{
  "n_head": 3,
  "init_std_qkv": 0.0361,
  "dataset": "wikipedia_en"
}
MLP neurons of a small language model. Each row is named by its layer, matrix (up: input weights; down: output weights) and neuron, and shows model dimensions 80-143. Each number is 50 + 12 x the weight over its row's rms, rounded and kept within 0 to 99.
Before each neuron's rows, "fires on" lists the tokens most often at its 100 highest values on Wikipedia text that the model never trained on.

fires on: " also", " She", " The", " (", "ish"
L2.up413:21 36 50 43 53 60 40 60 59 29 53 36 59 62 41 53 46 26 36 61 58 56 51 49 51 38 57 47 59 51 43 43 55 53 44 63 43 25 60 68 53 62 49 38 53 50 51 49 47 38 84 49 45 70 49 53 40 29 43 71 61 43 50 68
L2.down413:67 43 46 59 63 53 44 52 51 56 81 35 35 34 50 58 62 66 85 28 45 49 58 50 52 34 48 61 48 34 60 62 27 49 54 50 62 62 38 63 61 56 44 53 48 53 51 44 45 50 46 56 74 43 29 38 59 51 57 62 53 43 42 49

fires on: " comp", " ass", " ch", "pe"
L2.up349:42 82 37 36 61 68 55 49 52 73 62 50 45 43 43 76 45 61 49 39 47 38 60 55 60 51 58 58 65 36 21 53 45 55 54 57 52 53 49 33 48 52 36 34 56 37 40 51 60 53 60 45 64 53 77 50 39 51 59 38 53 40 47 45
L2.down349:39 52 56 59 64 40 64 54 43 57 52 46 75 50 51 76 34 43 55 42 59 41 74 49 90 59 53 49 52 14 52 49 67 44 50 64 44 42 57 28 33 62 53 53 60 64 47 49 56 33 55 47 54 48 59 40 65 39 58 66 47 40 52 67

fires on: "fer", "ced", " 200", "ason"
L2.up400:65 60 31 26 70 48 24 33 59 39 51 49 60 47 57 54 33 64 61 30 42 43 49 61 56 62 73 67 40 41 69 51 52 39 59 48 48 57 43 38 32 43 48 37 15 34 55 58 56 54 64 52 55 61 56 45 62 58 39 45 56 57 36 53
L2.down400:58 50 29 62 91 39 50 28 58 63 48 40 65 46 66 36 54 44 37 50 62 51 56 52 47 56 52 43 49 43 76 48 32 56 63 72 37 50 38 48 57 69 57 59 32 51 62 42 65 44 44 53 71 50 39 36 55 55 28 67 65 55 25 63

fires on: "p", "m"
L2.up708:58 54 46 58 55 66 41 63 42 40 41 49 48 31 31 52 49 48 73 50 35 47 46 46 41 78 51 41 50 54 70 75 41 62 32 42 29 59 58 55 37 53 46 32 56 36 64 54 55 68 30 55 50 46 42 76 55 68 53 49 42 47 30 62
L2.down708:32 65 59 73 44 57 56 47 29 42 62 40 58 58 54 47 53 53 32 54 47 44 46 66 52 50 44 64 56 26 39 20 38 50 35 60 71 55 36 41 59 49 39 75 42 69 44 35 46 46 53 61 66 73 78 45 61 58 54 21 50 46 46 59

fires on: "up", "ach", "ul", "ic", "az", "5"
L2.up104:53 50 38 47 52 51 76 73 32 41 63 45 56 47 44 58 50 39 44 45 44 50 41 59 54 33 38 61 51 47 61 54 53 38 31 41 58 61 30 20 65 62 29 48 50 52 53 36 34 32 65 52 48 35 48 46 70 71 32 44 52 41 55 51
L2.down104:40 54 57 54 51 31 38 23 73 57 40 56 52 65 59 45 46 57 45 51 43 55 51 43 66 50 53 35 57 45 40 44 42 64 72 51 41 55 61 70 51 37 71 59 57 41 30 61 52 58 60 42 34 75 53 54 47 33 61 50 43 48 47 44

fires on: "x", "al", "ral", "ol"
L2.up742:72 41 36 43 33 33 59 32 54 48 50 59 63 69 27 57 52 54 50 52 41 58 51 71 55 64 46 42 67 43 31 67 42 45 42 43 55 57 53 60 60 36 40 67 51 40 61 53 51 56 55 37 69 47 47 30 39 46 61 41 54 53 61 52
L2.down742:50 50 30 59 62 58 39 78 32 29 48 50 53 58 58 61 32 46 71 60 42 35 68 37 41 37 76 61 44 82 62 63 58 54 50 58 45 79 44 38 50 57 56 42 65 46 32 54 46 49 42 68 42 52 35 47 59 45 49 38 45 36 24 39

fires on: " the", "old", "ap", ","
L2.up459:41 72 32 54 45 50 37 45 42 57 59 60 37 42 38 53 66 68 53 43 43 51 74 36 47 49 37 70 55 36 33 50 48 36 40 57 48 59 55 53 52 45 36 41 36 53 38 29 44 43 53 67 39 59 60 35 51 52 42 45 43 54 60 58
L2.down459:61 33 60 51 67 44 66 60 65 44 30 31 66 79 67 43 46 40 39 38 59 60 22 52 47 62 61 44 61 38 62 49 55 55 64 37 64 44 49 44 50 52 41 59 52 40 50 59 69 48 50 40 54 45 44 54 61 59 55 68 57 39 58 40

fires on: " S", " B", " C", " R", " Ar"
L2.up442:51 73 69 67 37 57 69 43 66 52 29 62 45 53 58 24 65 54 53 37 43 47 48 27 57 54 71 43 41 33 31 43 43 44 51 67 60 37 47 46 45 35 48 59 38 30 52 40 49 40 51 50 64 65 37 42 28 40 34 49 35 42 16 39
L2.down442:58 45 32 30 55 33 50 42 47 33 48 55 40 34 18 62 74 70 51 47 40 51 41 39 55 32 74 44 63 73 38 54 59 50 46 59 45 52 49 49 62 39 65 49 57 57 48 36 75 56 53 72 47 46 64 29 49 45 60 51 33 54 53 51

fires on: "ue", "ing", "ion", "ating"
L2.up40:56 70 49 51 40 34 51 32 47 57 62 50 39 48 45 61 35 52 46 40 52 47 40 23 52 70 36 43 55 65 49 59 46 51 58 44 59 35 45 35 41 40 49 58 51 51 43 62 33 36 23 54 24 82 70 50 66 36 58 49 52 34 45 26
L2.down40:35 59 59 58 61 48 40 53 65 21 45 50 42 50 72 61 50 49 49 54 64 36 41 75 34 48 55 49 65 30 49 40 66 48 56 60 34 63 56 51 60 43 63 48 45 45 71 44 70 63 57 36 79 32 36 47 48 79 27 46 62 50 52 57

fires on: " con", "erman", "ina", "iet", "ium", " tr"
L2.up267:68 76 42 56 66 48 48 55 68 48 61 53 50 43 46 36 43 73 49 41 61 62 53 60 47 62 35 42 65 48 50 35 25 59 33 56 42 48 47 69 49 33 65 50 54 66 44 51 68 26 76 49 50 65 46 54 48 58 72 68 29 44 52 62
L2.down267:44 54 71 68 51 32 45 65 65 70 37 55 35 49 75 49 57 60 61 41 68 59 67 50 55 52 41 54 57 68 62 52 68 39 35 56 35 33 54 66 31 49 54 53 64 59 46 60 64 49 35 38 68 47 32 57 36 40 42 43 20 45 52 44

fires on: " sub", " j", " comm", " sec", " co"
L2.up70:51 45 48 52 33 55 33 34 57 64 35 48 62 38 59 48 36 47 44 40 48 56 54 55 55 28 68 48 45 37 48 62 35 66 70 34 58 31 37 44 38 44 54 50 59 71 36 74 50 76 43 80 52 44 51 48 33 36 49 37 54 44 46 47
L2.down70:42 31 54 23 47 55 44 63 64 54 45 41 54 52 43 29 48 60 44 59 57 65 62 60 49 46 60 45 55 61 35 56 36 70 76 35 47 60 23 49 41 66 48 54 70 50 50 63 51 49 49 48 56 31 60 35 61 57 46 40 64 67 25 54

fires on: "orn", "″", " b", "′", "ates", "ame"
L2.up396:51 40 39 51 50 39 42 53 48 49 59 52 49 50 51 53 37 61 71 47 46 69 47 62 34 53 49 29 55 51 62 29 42 53 25 46 49 50 51 39 38 44 56 36 33 56 52 54 65 21 65 46 58 44 51 39 59 31 57 28 66 73 57 35
L2.down396:23 37 36 49 53 58 51 54 46 25 49 69 37 51 58 26 41 70 61 58 55 48 37 40 36 45 62 31 56 65 56 40 56 38 40 51 31 70 61 62 40 36 58 44 60 35 35 49 61 40 45 43 50 47 50 51 53 37 53 51 99 49 60 51

fires on: "ow", ")", "\""
L2.up64:45 48 57 33 32 74 43 49 45 47 48 64 79 54 48 30 46 44 57 55 43 28 60 48 62 58 58 41 55 38 31 51 58 59 35 59 56 33 60 45 42 62 48 22 61 47 58 53 48 54 54 49 25 53 44 55 30 39 31 52 36 47 59 15
L2.down64:52 35 50 49 50 40 55 44 29 59 65 35 36 37 82 62 50 51 41 65 46 68 54 51 26 41 61 38 58 52 40 31 57 49 45 39 41 53 44 61 48 51 36 39 49 49 53 43 68 39 29 56 55 65 75 44 82 63 76 60 49 49 54 47

fires on: "O", " bu", " O", "on", "aw"
L2.up192:34 31 45 50 39 45 36 46 70 69 50 70 28 26 50 67 37 53 53 38 64 49 46 65 35 37 40 33 56 48 45 73 47 46 55 49 58 53 71 53 31 62 54 62 45 31 51 67 51 75 47 59 49 28 58 50 46 46 49 47 29 65 63 49
L2.down192:65 54 39 50 43 58 52 50 45 38 43 49 54 43 27 52 54 46 56 69 42 71 67 46 49 76 46 41 37 28 40 49 40 53 47 46 56 58 71 38 44 63 59 63 63 66 53 47 45 63 48 46 58 52 30 48 53 55 59 54 60 34 35 49

fires on: "\"", "\".", "land", " in", "rough"
L2.up469:42 51 63 38 44 31 34 52 64 46 69 55 56 45 58 47 48 60 42 56 59 47 52 56 47 62 57 58 56 32 29 58 54 57 66 76 60 51 46 34 32 46 49 54 55 68 58 50 47 27 33 26 47 34 23 27 63 38 54 51 26 38 46 50
L2.down469:57 52 47 52 49 60 61 31 49 31 52 46 36 59 38 77 42 51 49 58 47 64 55 40 56 34 53 46 29 39 77 45 27 32 51 47 62 52 71 68 52 42 54 39 57 41 49 67 61 56 77 73 59 42 51 36 32 58 51 47 72 71 62 52

fires on: "al", ",", "w", "ist"
L2.up702:38 67 41 50 47 42 51 58 49 71 50 54 31 49 54 35 60 44 38 46 52 50 82 40 40 44 41 76 71 41 37 72 34 39 25 57 46 45 63 48 42 48 50 28 28 80 50 56 31 53 52 40 63 59 41 19 51 64 68 73 52 53 32 47
L2.down702:54 40 40 63 57 52 56 50 40 52 48 48 69 42 33 70 42 36 55 70 44 28 37 51 38 71 52 41 30 51 70 37 60 49 59 41 75 42 42 47 66 56 75 61 70 34 29 44 50 36 45 70 35 26 50 73 38 30 43 36 41 39 68 60

fires on: "og", "ober", "ann", "er", " an", "ot"
L2.up678:59 48 64 78 67 68 57 54 74 52 65 58 28 71 42 34 47 58 63 26 26 42 49 63 59 77 56 68 71 40 68 52 48 50 17 34 50 60 55 39 56 57 40 47 53 53 65 67 55 63 45 48 67 53 57 52 52 52 62 66 23 69 39 41
L2.down678:36 57 25 38 42 44 66 49 32 59 40 51 67 42 59 43 50 47 60 64 48 37 59 56 37 42 35 56 42 47 23 39 45 64 58 63 52 53 27 44 77 42 62 64 46 48 48 40 46 57 38 53 28 67 31 37 38 41 44 31 58 40 61 35

fires on: "ach", "q", " War", "ord", "}", "form"
L2.up369:74 74 60 38 55 64 55 74 39 37 59 70 51 53 27 55 36 55 29 76 48 55 42 71 53 46 33 47 32 40 39 47 48 74 45 51 65 40 50 36 46 37 42 47 52 48 44 21 79 62 67 44 69 57 42 67 48 39 62 79 55 31 44 26
L2.down369:68 61 46 48 45 37 48 47 54 55 61 49 55 47 55 42 42 57 52 49 71 60 46 39 58 31 47 29 49 33 56 50 42 57 63 36 35 45 66 37 44 54 54 55 38 37 67 67 74 51 74 43 40 27 60 74 54 49 54 40 43 66 47 34

fires on: " be", " g", " can", "out", " spec"
L2.up6:45 76 52 45 40 45 28 59 57 50 43 63 37 84 30 48 44 50 53 21 66 68 42 59 52 57 49 42 50 45 54 52 49 52 47 35 50 36 66 70 63 39 27 51 51 52 40 50 53 70 49 74 37 45 61 39 52 46 72 35 45 30 51 57
L2.down6:77 50 81 74 38 58 59 62 46 39 50 43 62 56 31 55 27 34 68 43 29 62 39 50 73 44 55 54 25 54 63 50 52 54 49 52 35 48 41 44 54 46 39 61 35 25 65 41 56 58 48 68 45 43 40 82 45 45 42 64 57 54 58 69

fires on: " He", " It", "and", "os", " She"
L2.up92:29 63 72 46 60 46 57 54 41 49 47 51 44 54 64 39 47 27 47 63 62 24 64 65 58 28 69 49 65 25 43 66 40 36 43 46 57 45 47 36 54 45 51 73 42 47 58 54 50 48 57 46 55 40 58 35 45 51 27 56 28 59 56 36
L2.down92:46 40 48 47 57 48 37 49 64 67 54 50 59 34 31 39 59 57 49 34 64 52 30 34 43 52 38 63 41 66 52 19 48 67 35 46 56 34 59 72 54 63 41 21 56 47 32 51 55 47 52 65 29 58 28 71 62 44 62 46 42 53 53 74

fires on: " R", " T", " s", " d"
L2.up732:70 62 47 30 59 62 54 35 66 65 46 50 57 67 67 54 43 21 47 65 85 36 24 47 54 61 63 62 65 35 32 46 42 48 43 52 39 67 34 36 62 52 65 64 64 56 55 46 41 34 50 48 43 35 58 51 58 39 63 69 38 46 33 58
L2.down732:20 51 58 50 75 54 51 72 31 26 64 43 41 54 45 61 74 55 52 44 48 42 62 41 53 35 46 40 52 53 69 48 67 39 61 56 49 35 52 39 36 67 49 68 74 46 26 62 65 54 37 58 70 57 55 28 21 51 42 45 48 68 47 48

fires on: " F", "F", "O", "S", "K", "N"
L2.up479:54 65 38 39 50 43 37 44 50 55 45 42 57 54 45 58 72 55 66 42 61 33 43 65 64 39 72 62 39 44 38 49 34 51 41 46 41 56 35 41 31 68 46 62 74 42 36 47 36 70 41 51 43 39 60 60 50 42 43 39 62 65 41 59
L2.down479:46 58 42 47 43 55 38 45 42 57 53 29 67 46 44 46 47 65 72 47 65 66 60 35 37 74 56 53 48 61 48 56 44 57 56 44 56 20 53 52 57 52 62 49 71 62 50 51 65 64 53 60 43 55 34 59 42 50 33 55 29 44 37 62

fires on: "j", "s", "ts", "ct"
L2.up496:76 48 24 43 45 47 43 52 42 67 70 48 62 31 47 56 52 56 57 53 58 68 48 54 66 47 63 47 62 47 44 47 14 74 33 53 49 46 50 39 69 75 49 37 52 51 56 48 50 53 54 54 51 75 32 30 58 33 72 79 63 46 47 35
L2.down496:41 44 54 62 56 51 48 50 39 59 52 31 49 62 63 63 43 50 36 50 46 53 59 37 52 63 58 53 75 47 27 53 45 29 84 52 22 51 72 38 43 57 75 58 51 61 67 47 33 43 41 50 51 51 37 60 57 65 38 26 58 58 45 62

fires on: " sc", " Sc", " gr"
L2.up412:48 57 62 49 62 41 66 65 72 33 44 45 51 48 45 38 24 31 57 65 71 41 28 40 52 63 35 47 43 66 46 45 30 54 70 50 55 21 59 47 67 44 52 62 58 43 36 46 38 63 48 35 42 65 42 57 50 66 58 52 49 56 70 69
L2.down412:36 65 64 39 42 69 44 59 62 53 70 59 47 55 61 53 38 67 46 48 61 31 49 36 54 36 55 53 52 70 65 43 44 38 65 46 68 35 47 46 70 74 63 72 48 54 57 27 35 69 70 61 61 37 38 38 28 53 43 57 34 44 62 64

fires on: " elect", "oup", "aj", " =", "istrict", "ince"
L2.up407:58 64 52 64 57 61 49 63 40 71 38 52 72 45 39 27 45 39 47 40 56 51 47 40 55 52 47 61 51 38 48 27 57 41 70 50 73 62 48 38 45 44 53 38 52 48 36 49 50 76 45 60 45 40 44 64 33 39 68 48 51 47 61 43
L2.down407:44 50 42 60 37 58 52 52 61 47 59 57 42 56 50 51 51 45 69 45 37 65 61 68 38 49 66 45 28 38 52 70 42 61 28 40 40 32 64 56 68 40 51 61 46 44 45 56 52 54 58 62 60 48 74 50 55 56 62 39 57 40 53 36

fires on: " =", " R", " F", "\n"
L2.up161:60 61 53 73 30 47 40 63 62 45 57 68 64 54 36 44 81 63 53 29 39 46 40 57 46 72 34 44 58 24 54 42 50 49 39 51 73 68 45 39 62 41 41 47 53 49 32 42 47 39 48 56 54 38 16 36 57 51 47 52 59 76 44 44
L2.down161:26 50 57 33 74 59 56 25 25 53 32 38 49 56 67 52 30 47 57 51 48 61 61 47 72 43 65 41 32 84 40 65 50 49 56 49 25 26 51 68 42 48 64 56 49 50 60 31 50 55 50 35 50 62 72 40 45 52 49 43 52 29 73 53

fires on: " d", " comp", " she", " stud", " were"
L2.up281:42 39 59 51 43 71 41 42 53 29 63 38 63 51 61 42 64 60 30 54 62 51 39 72 59 60 54 51 62 25 56 61 66 47 43 49 48 63 41 50 48 43 43 64 58 59 51 50 57 28 61 81 45 31 48 29 45 68 38 59 47 48 56 60
L2.down281:64 60 51 59 59 43 64 54 59 61 53 59 43 52 51 58 45 34 70 32 60 40 41 17 49 45 48 55 54 79 35 32 20 60 28 47 47 28 53 47 49 39 39 59 54 46 48 53 33 53 38 39 70 62 47 52 61 44 53 33 48 46 43 58

fires on: "ide", "$", " time", "ate", ","
L2.up581:38 55 47 58 55 68 33 48 35 54 50 52 61 45 43 32 58 35 68 61 42 46 53 50 63 52 45 39 61 54 40 51 53 54 62 46 33 54 50 58 37 37 65 51 36 48 69 50 34 62 56 61 50 54 48 43 46 49 43 39 51 39 38 71
L2.down581:39 15 60 47 42 31 64 36 57 49 69 45 55 49 41 51 56 19 45 56 63 49 39 54 47 47 36 61 45 56 69 36 66 40 37 45 64 48 53 53 64 47 51 52 48 33 30 31 72 36 51 48 71 55 39 57 57 29 68 45 46 53 42 46

fires on: "ame", " first", "bum", " No", "one"
L2.up143:50 42 46 60 56 34 28 67 42 39 55 55 50 44 55 43 67 43 42 73 35 24 59 39 70 58 60 65 48 62 49 47 52 65 28 54 57 36 56 49 37 55 65 65 48 51 52 33 28 59 55 51 29 61 36 41 57 39 53 53 66 59 55 32
L2.down143:47 60 40 32 44 45 80 42 64 47 45 42 46 48 51 56 53 48 45 36 68 67 59 65 33 47 26 37 47 52 63 52 51 45 74 49 47 49 39 63 50 50 39 30 56 52 56 66 61 47 57 53 60 34 69 50 45 64 71 54 32 49 52 57

fires on: "ian", "ial", "'", "ish"
L2.up633:52 43 34 34 31 58 66 23 54 31 43 40 81 68 39 59 67 61 51 63 45 59 50 57 65 51 50 46 41 56 51 59 63 30 56 62 37 48 41 46 63 66 52 54 37 44 34 50 53 68 42 48 56 57 45 51 38 61 30 55 47 37 77 57
L2.down633:54 28 53 42 59 41 52 70 55 70 49 59 29 54 58 44 69 52 44 32 65 31 57 37 45 58 58 36 54 44 69 43 41 56 48 60 73 39 55 45 50 58 55 52 43 74 40 33 48 41 46 58 46 34 75 57 37 45 73 32 64 57 38 41